From a checkpoint of a small transformer trained on Wikipedia.
Size: 20 layers, 5 heads of 32.
Architecture: RMSNorm before each block, learned positions, biases, tied embeddings.
Training: a variant of Muon for these matrices, 140M tokens, 4261 steps.
MLP neurons of a small language model. Each row is named by its layer, matrix (down: output weights) and neuron, and shows model dimensions 32-95. Each number is 50 + 10 x the weight over its row's rms, rounded and kept within 0 to 99.
After each neuron's rows, "fires before" lists the tokens most often just after its 100 highest values on Wikipedia text that the model never trained on.

L11.down251:54 45 59 62 67 64 34 47 66 67 49 64 67 48 48 46 53 33 57 39 38 33 34 59 51 59 51 41 65 52 47 33 51 52 41 34 43 60 72 59 56 57 30 44 65 50 41 65 50 57 53 52 50 56 52 36 59 44 60 62 42 55 50 53
fires before: "was ", "is ", "(", "are "

L4.down49:36 63 28 49 42 41 58 42 51 63 52 47 57 47 66 71 37 68 47 77 62 47 53 54 52 59 54 47 40 58 56 54 54 74 64 40 57 56 56 57 55 56 50 41 36 57 63 42 54 46 55 43 45 35 51 66 53 46 49 59 45 51 55 58
fires before: "| ", "\n", "\n\n", "c", "|"

L14.down358:51 59 44 60 49 56 48 71 52 62 46 43 62 49 31 49 42 57 53 48 48 36 56 52 61 44 44 54 65 53 68 25 66 63 42 54 40 36 60 37 58 70 34 44 76 51 43 67 62 29 64 32 56 39 60 49 43 55 53 52 55 49 47 44
fires before: "is ", "was "

L11.down271:43 65 30 51 55 48 54 46 47 56 49 50 51 55 57 54 38 51 56 60 66 46 45 43 37 53 50 48 50 48 66 28 37 57 63 48 41 42 61 58 52 53 47 50 61 45 51 40 54 50 35 31 57 72 48 55 52 77 52 57 37 47 54 60
fires before: "\n", "\n\n"

L6.down483:42 74 52 64 70 67 72 78 40 53 40 54 60 50 55 49 34 46 64 43 56 62 42 35 52 26 40 58 58 34 41 58 37 41 60 54 52 42 54 45 48 59 45 40 79 51 64 52 56 44 50 49 52 59 38 34 55 46 63 42 65 42 28 34
fires before: "| ", "- "

L11.down146:53 50 42 74 58 52 41 45 44 67 52 58 48 62 46 45 50 47 53 47 53 55 33 40 55 49 50 55 53 26 55 36 50 48 35 43 37 45 41 70 47 49 49 42 45 56 35 31 55 50 29 37 56 59 58 49 51 41 29 64 52 54 52 59
fires before: "| ", "|"

L5.down112:60 48 34 60 58 44 63 66 23 52 37 56 36 55 40 41 54 48 45 52 63 38 51 55 62 49 49 65 56 38 69 58 45 35 57 45 59 53 55 55 50 62 62 50 62 38 38 53 51 49 53 28 52 49 56 75 41 62 70 47 59 45 44 56
fires before: "- ", ": ", "eded ", "by", "\n\n"

L11.down411:50 60 48 64 44 34 53 48 67 46 48 39 53 63 43 55 36 32 28 57 48 37 52 46 47 65 40 25 56 56 56 59 30 58 74 57 60 50 61 61 65 47 73 49 49 38 46 33 51 49 51 50 58 48 73 57 58 54 55 54 60 48 56 45
fires before: "\n", "\n\n", "c", "e"

L11.down189:59 34 42 72 26 51 54 59 63 41 47 52 33 41 36 59 49 46 55 63 54 69 53 58 55 59 47 41 50 59 45 51 64 45 46 47 43 57 59 53 40 50 44 34 50 38 53 55 42 34 69 57 44 46 58 40 36 56 55 54 48 54 51 46
fires before: "to ", "on ", "the "

L5.down384:42 67 34 56 56 31 52 45 59 43 50 43 45 54 45 66 43 40 51 48 76 61 46 41 51 55 48 46 46 46 49 44 44 57 51 50 47 33 61 43 43 45 71 61 37 54 40 53 50 68 32 57 59 64 53 67 54 59 46 44 57 60 66 49
fires before: "\n", "==", "\n\n", "s", ": "

L15.down399:52 56 47 57 39 54 50 47 55 52 22 41 39 46 45 43 47 58 44 39 39 38 63 56 63 57 37 45 56 46 49 61 50 32 31 56 57 74 57 30 43 49 47 34 48 37 55 54 47 33 41 35 37 32 63 35 46 43 40 41 37 60 33 42
fires before: "k", "y ", "t ", "le ", "ing", ", "

L4.down119:61 60 48 67 53 57 55 48 50 55 56 66 48 43 51 64 52 26 52 65 51 56 61 65 62 46 34 52 37 53 44 44 62 69 58 44 27 52 47 40 50 42 65 56 62 35 72 47 47 53 43 40 45 38 53 58 58 48 41 66 42 58 58 46
fires before: "| ", "|", "0 ", "(", "4 "

L4.down188:40 42 49 53 62 55 52 33 55 73 60 49 39 42 48 53 62 52 44 58 47 63 45 62 44 47 53 45 72 32 53 52 58 46 65 41 54 59 58 48 64 36 51 45 46 47 57 49 45 32 64 66 51 54 56 59 44 34 58 65 50 62 39 52
fires before: "of ", "==", "and ", "in "

L6.down537:36 44 53 57 58 51 51 65 62 38 68 60 44 68 49 43 56 51 39 49 43 43 52 48 48 57 36 46 48 53 60 41 45 43 48 56 33 47 54 49 61 40 65 47 54 41 58 31 54 58 27 51 58 52 36 50 41 48 30 62 49 75 63 46
fires before: ", ", ". ", "\n", ".", ") ", "|"

L14.down184:47 45 52 64 42 47 59 64 42 70 53 42 37 45 55 71 65 49 56 55 39 46 42 53 54 42 49 46 44 46 53 31 41 53 60 57 53 51 61 48 51 39 52 46 68 48 53 65 65 43 41 41 67 47 44 53 57 57 50 46 66 46 35 62
fires before: "- "

L10.down404:60 57 42 59 43 58 60 56 59 41 50 47 66 38 54 44 28 49 47 43 28 56 70 51 47 57 69 58 46 43 57 50 54 78 39 54 57 48 51 50 54 54 60 30 59 30 36 63 52 60 58 47 65 25 45 50 42 52 49 49 44 55 46 39
fires before: "the ", "as ", "a ", "in "

L5.down75:58 59 36 51 44 62 48 43 34 53 58 39 51 55 49 58 49 68 39 34 58 59 60 51 63 50 57 55 48 58 51 34 62 25 49 68 49 60 65 41 46 53 46 41 45 25 53 49 32 35 52 35 55 39 41 50 47 47 56 46 58 52 49 36
fires before: "to ", "st", "ti", "b", "in ", "the "

L13.down267:54 40 48 48 52 34 65 49 49 27 65 53 43 61 53 32 50 64 49 67 43 53 34 36 49 53 54 49 50 38 54 51 33 69 52 49 37 49 42 46 60 57 67 63 65 48 41 38 53 62 42 45 65 49 66 54 38 57 53 59 41 56 43 58
fires before: "==", "and ", ", ", ". ", "of "

L10.down126:20 64 45 63 42 60 60 52 27 57 28 48 45 51 68 45 31 44 46 55 69 37 36 56 65 68 51 39 51 52 45 52 54 56 51 42 56 47 42 27 56 43 47 58 41 58 50 49 62 42 47 30 43 66 38 38 53 43 47 54 40 49 54 53
fires before: "in ", "by ", "to ", "at ", "on ", "as "

L2.down633:49 52 56 54 59 28 53 52 58 56 52 65 40 45 60 66 36 49 65 37 55 57 38 56 57 47 56 51 56 42 57 51 65 46 50 54 43 45 63 24 45 57 67 42 47 64 54 60 49 38 46 41 37 56 44 64 61 35 51 49 63 60 53 47
fires before: "| ", "|", "2 ", "10 ", "4 ", "1 "

L4.down248:70 57 22 52 42 48 36 35 58 60 47 33 47 54 51 47 59 64 43 49 26 57 47 38 39 46 52 40 47 58 54 63 22 59 47 49 68 29 42 53 54 45 60 40 68 47 50 60 49 47 40 55 32 47 52 50 53 65 50 53 61 52 47 40
fires before: "| ", "2", "4"

L13.down348:43 58 44 37 61 52 57 57 56 41 54 58 50 41 66 47 47 55 60 48 43 47 45 53 65 34 43 49 54 62 39 32 53 36 46 74 58 45 57 41 33 44 36 56 47 50 61 57 45 63 54 45 51 57 39 42 37 37 45 40 35 53 44 46
fires before: "s ", "s", " ", "an "

L16.down31:36 32 53 47 54 46 43 56 51 40 54 43 43 59 51 65 45 50 45 49 39 54 53 38 47 50 52 47 45 57 48 36 60 53 33 72 59 58 56 52 46 57 61 37 47 49 53 57 42 52 42 31 73 58 77 39 58 44 45 58 49 44 57 39
fires before: "4", "6", "0", "9", "3", "2"

L17.down325:55 53 34 49 55 47 30 42 44 43 45 53 52 69 47 52 55 58 51 42 46 48 62 30 43 38 52 51 51 45 28 42 43 49 37 55 48 46 49 52 40 48 60 45 50 62 30 60 33 46 44 53 54 32 59 37 56 62 33 34 49 50 53 61
fires before: "0", "9", "2", "4", "1", "6"

L15.down339:35 45 53 54 51 48 38 49 48 44 50 47 52 57 32 70 37 38 36 37 63 26 46 57 48 63 50 56 44 53 44 40 55 48 45 54 46 63 47 55 53 36 53 41 53 49 49 57 47 65 48 55 48 35 67 38 48 75 43 52 55 48 51 43
fires before: "9 ", "9", "8 ", "0", "0 ", "8"

L13.down62:44 44 53 45 58 60 38 44 66 50 46 70 65 46 54 51 44 44 47 44 55 45 46 40 38 51 51 60 42 49 44 44 46 49 48 59 67 55 62 58 39 34 70 62 55 44 46 39 49 41 53 41 76 38 59 38 26 42 58 48 49 46 55 51
fires before: ", ", "to ", "in ", "of ", "out ", "with "

L17.down362:45 51 42 63 59 43 48 48 36 42 65 47 47 38 43 54 54 41 50 44 34 65 63 56 38 55 59 58 51 55 47 47 45 52 49 43 53 50 46 59 71 48 49 68 37 49 64 49 60 56 35 51 42 42 68 37 54 61 34 63 52 37 39 35
fires before: "t ", "t", "ting ", "s ", "ch"

L13.down401:60 50 45 58 54 44 32 51 50 49 39 30 56 46 69 50 40 40 46 48 49 51 55 51 62 47 52 17 64 66 53 54 46 42 53 46 53 40 59 60 33 57 43 55 46 59 63 62 56 46 64 39 45 46 44 62 47 51 41 61 37 40 35 37
fires before: "to ", "on ", "from "

L9.down156:43 43 39 68 42 44 47 46 52 41 34 43 52 45 59 50 61 54 46 58 47 53 61 64 59 36 35 35 39 61 46 57 42 65 51 68 52 47 47 53 41 45 58 49 58 45 47 46 45 55 86 45 48 22 40 57 48 46 32 62 50 52 44 65
fires before: "to ", "on ", "in ", "at ", "from ", "the "

L5.down373:53 61 47 50 54 58 29 59 46 60 59 45 46 68 38 52 48 51 56 64 35 53 54 61 49 57 58 52 61 45 42 42 43 41 37 61 42 51 48 49 58 72 29 41 50 52 36 43 48 48 49 39 43 48 49 50 35 48 52 59 60 54 60 52
fires before: ", ", "ess ", "| ", ": ", "st", "am"

L11.down321:54 65 33 39 57 45 42 48 30 61 64 45 57 59 40 60 50 54 37 59 46 50 36 48 53 49 51 46 42 46 42 45 56 62 65 36 60 45 78 62 63 41 49 53 51 53 31 44 54 59 33 49 48 55 31 69 62 51 41 48 30 42 37 60
fires before: "\n", "\n\n"

L17.down537:44 67 50 48 55 56 60 51 60 49 46 38 51 56 83 56 51 44 60 55 42 40 46 45 57 59 53 56 34 50 52 50 48 45 53 60 43 41 55 45 59 65 46 54 44 39 30 31 60 40 48 36 49 58 47 53 54 37 41 38 34 45 26 45
fires before: "s ", "s"

L4.down538:59 55 66 64 44 32 64 52 53 50 53 52 39 52 48 56 44 30 51 54 43 59 51 47 44 49 70 62 43 40 29 45 57 45 39 50 46 69 38 40 49 63 74 41 43 44 66 52 55 37 43 33 41 45 44 58 65 47 35 63 52 49 45 51
fires before: "| ", "|", "2 "

L4.down567:53 60 65 39 32 50 52 46 51 44 65 62 41 54 49 62 57 60 37 40 49 44 59 56 55 52 41 48 62 66 55 62 48 48 75 47 52 61 50 42 53 54 45 53 48 35 48 40 57 45 55 53 53 51 48 70 55 34 57 50 56 31 65 67
fires before: "\n\n", "- ", "\n", "ur ", "ber ", "i"

L9.down55:48 44 48 51 49 63 52 55 59 52 47 52 57 49 50 39 57 62 51 47 52 49 57 52 56 64 55 44 46 52 45 44 35 38 40 60 41 62 61 47 56 27 58 66 44 42 59 55 34 37 37 61 39 55 44 72 53 42 61 59 51 44 70 47
fires before: "to ", "in ", "from ", "with ", ".", "by "

L11.down9:48 55 51 42 61 66 53 42 45 37 47 54 58 49 52 38 31 24 58 47 51 50 32 34 60 54 59 51 58 62 41 40 49 44 46 47 44 58 73 32 49 45 48 50 59 49 44 42 57 49 49 42 65 45 38 39 40 58 56 51 34 28 44 55
fires before: "in ", "by ", "into ", "with ", "as "

L15.down319:48 54 50 55 40 37 62 44 57 41 51 47 41 58 71 61 59 29 53 39 30 73 44 47 60 50 52 53 41 63 48 76 58 44 50 49 49 47 43 44 36 40 72 59 54 63 60 62 54 35 54 31 51 46 45 52 51 37 68 51 55 49 50 61
fires before: "- ", "8", "-", "7"

L15.down244:34 58 43 45 40 53 63 34 42 59 51 40 46 55 52 49 53 81 44 47 57 58 50 68 48 39 36 59 54 66 69 46 45 63 70 65 53 61 48 54 60 56 51 53 46 33 48 34 50 39 43 49 45 55 51 36 61 56 66 52 45 48 62 77
fires before: "\n", ", ", ". ", "\n\n"